MLP neurons of a small language model. Each row is named by its layer, matrix (down: output weights) and neuron, and shows model dimensions 64-255. Each number is 500 + 25 x the weight over its row's rms, rounded and kept within 0 to 999. Numbers have three digits each. A neuron's up and down rows have the sign that makes its largest values positive.
After each neuron's rows, "fires before" lists the tokens most often just after its 100 highest values on Wikipedia text that the model never trained on. A number after a token or word is its count.

L9.down487:484518478477485484504506513543526494516523509481520498530504481426486530509465495469529435459501499522497510512500534536468554517490482490503465524471510535544486475503488521503523495526511473452456505496508480506510529505508463505487508476492525483487493509481533489465526501502532490511535468568462476511477512488519510510476516488501545493515487494517498468522502482500458497485531517480508512510547530421523505494534509466490479529503479461477485507477520545519544509503495470511524484470485459507470513525504491495519479469491493509492486512532488502514538518469489469497
fires before: "-" 31, "|" 26, " |" 4

L6.down176:520496504518488479522480449528441522525473486468528487500487502470525551537480502509470474469506538488538483502506489535503514450477491516496554536457503470478487479470454513521487512521523522500530454509525518520498501524531475478549480558504536523495493512486512498499515465525510507519496517571547514491460487506477474475462492530527506499497497518493490466514523515540483514521528497516475512504502483525471473492501502513530482519505519501466503480483505518482526534474473471507497491499470441480485520525504508473514469462528518488507456544549470491501464504479490471530
fires before: "-" 93

L9.down551:477472539508510463494465554483509467519497503514504507527509489446472519482510486493536529479493486466542499555521552503521478512503472522499505495479455530502491502509483512446486498509482517481485504458540479498467521485569488549491496525510495521466482524528533521491493513487453516506501493528495531491527518468512508522522458522500510516471541506504498493503518494480523475486470524530498505528499529516496513506457474493480514505505508470466524555530504507502494492495502493520477530482488516544452517508492496519509519500461467488554514439498504508528493407489508515458
fires before: "er" 18, "ad" 12, "d" 8, "do" 8, " 1985" 7, "ik" 4

L8.down166:461500508507501477520473481519507545534505468454474523513542482522455480513507515509464510517507494514504509534524462467514519507515516523446500508463508482458528463509478560488518517502507567524482511463481518529490510485521519511462529512464512519457491490507471493457492471495520513552484540517486478545555514472523488495491519495494531484483463501491518467483487500466458535519498511478521469528500491489495493446486510557508509513494487501521555502482516489477490539498524497530509483514501477462497481504492465492499500470470498518509544560568486464489473464498485551485
fires before: "-" 40, " \"" 5, "ub" 4, "0" 4

L9.down274:536472512537527476545535497500527514515509509531517510463532501479470455468525476463506513515487518482552499533512529532475510436512432519522500503482474487500499472507498483500493523482525488507482459485462507482493504516549521539480515511467504495486500472479484525506472539486451534504519512492495527478465503434495526499507471498503458499471511534471485497528533479497491484544501542491515499491479556512510544466491501484509442477520491465527487510483506454498512529485531511497545521515478538501495542541526505488463524518510506458473464508486511487502503507518491492503
fires before: "a" 17, "ES" 12, "as" 11, "er" 9, "ad" 9, "ara" 9

L9.down555:494561500499499534499494474473519504509552488502504505496493474483510493487517473520486482530469524498499554494510470521503528484521541498449458504510502495500522447511516456514499474483461501513497517509520465504457457527504486544512522467483456465535483456521470513495503519473478539507514502497495470513455482484489517476521442512529534544490499493524491545503489526521508482474506483513482512549481517456556558565477525540519518479522486531470524486505446533536508516482521507483479507500487530528508495472506525543528529483510505481485459502522487512531500534515450495539
fires before: " |" 69, "." 20, "here" 5

L8.down566:483497486469522509554437462515462489532481508504519549537497465537447462514446464514495468472519469487509549486481506508531446492514468506550459511481502493492455501522535509497518544526477523491494512495525480495566528503479505478502493473523478503522497524453505504497500520493486509530463486539528506461441541505500506514498506553478461500514523493491484530483510531556504531526511497473500504482486522513481515520500476494521457502518442500490527522471503506503556513500481493464524513508492494551538522482530491507526515496520490490493464530517473516484482492504470509491
fires before: "-" 56

L8.down555:477507513508484502464529507516482498505462483476496484494476494517495474499491531523486531463581511487484499490482486502489497501483491550509515503486500523499517491451496501489543484523465522528517448500479512506410514514560523481513499542482496503499487493511464474493486459513474501529488479508559484503507522486503493513476533504488493536488466502523505456485447531489512532495497528451538444525501538525494523543490514506493467525484491505490528507525499530527456502509504465503492525536495523494533497469483520484484486444484498512494500509551474473508463496547524459442
fires before: "on" 37, "ve" 7, "ng" 5, "d" 4

L9.down287:502502475518525492499499499496448503511512512484509443530491483562471482526502498473519527528500515504481493483493510497515528495539490480477546537487493548505483509469466547469476531539490512513504508470504520485516519463531499541539505468515509515476505504499430518554515521481477505453471484488513473512520517467481455464493475485501530417465499492529495488575484502473524445478490506520518521519525531489488478514504501471517501510503526511527504515498479528493540466513547496496515463467503506471466493524465533481484504475502521486454489545507505522495475473491448526554
fires before: " in" 31, " by" 20, " on" 19

L9.down564:504512488511507507476487470483499513480471486499496472494501457554436491496483510504476525526482496490523514474456498472522513481520507515477500473439547550514518483516528564473501491511500506549492514495452542492580532463451523531514497492520484480522508477480485464491514539521461508469527436510484446529474484452507483490493487482501505497490486541520510496522526523480498525492475521523526495509478444504500496476514506492509483529459490493513522526492482480527481519524542508528488496470513502460507466508487554515477540508500504460499513507535500527486501517499480469544
fires before: "." 24, " by" 13, " in" 8, "," 8, " to" 8, " for" 7

L6.down374:465492494508475497507505498518517509483524489496535528463486492456512512509462499500525520495480506479526501473516522503514532538467488492494483519507476491481494471489512527534492516510499520495498488464511512451414493483498478550506502539505527556505504511496518495486537467521516496480503496513521486500509505511527520458477540473523473517514535507486519477481454522535466507491494457462485513487541510489540519482485495461513525456504504521527552477528494510491542524476474528507491511450493471520471488479539521498530529523490504515485510502516513513492522480538453484506
fires before: "-" 94, "|" 5

L3.down318:538475502471500502472538525507498506490471469489484469492472491479518508508473471487493500484532534485508479509464456478501516488479467577542544451490508513514482509516488467530491479506509535493485506477483527442486471559521418495519523482467512469498510507492514503475508498510508471505513504528512519508499512492490439494520489496531483491533446476534532498496530450517462552494493511495520496489506530536521493495511484521479521507481491519514486500519478528483521502506536487491543475503503473504523549496472534482513495525460494532482557498489463489482497501491521479546
fires before: "-" 81, "{" 5, "cing" 5

L9.down5:510515496506505540525473510523504480479517510444470542458498494457501514483549501457483552476533470535476562468495541487505507443487550532489520482483458501479507512504465498539448527526477472464490480522521523477505512508480494496453526507470451522504484511503462511437519519502466467480472438477495492505509482461486490490540513481461535554488481499528532508475495522488497519510497517525496503515496520506485543545481519519481478488528490516481488522502458519460497481521477473475492508513474459506469507492540522475527504513473534497555479542497543502515487521492472487471
fires before: " |" 48, ";" 8, "nt" 5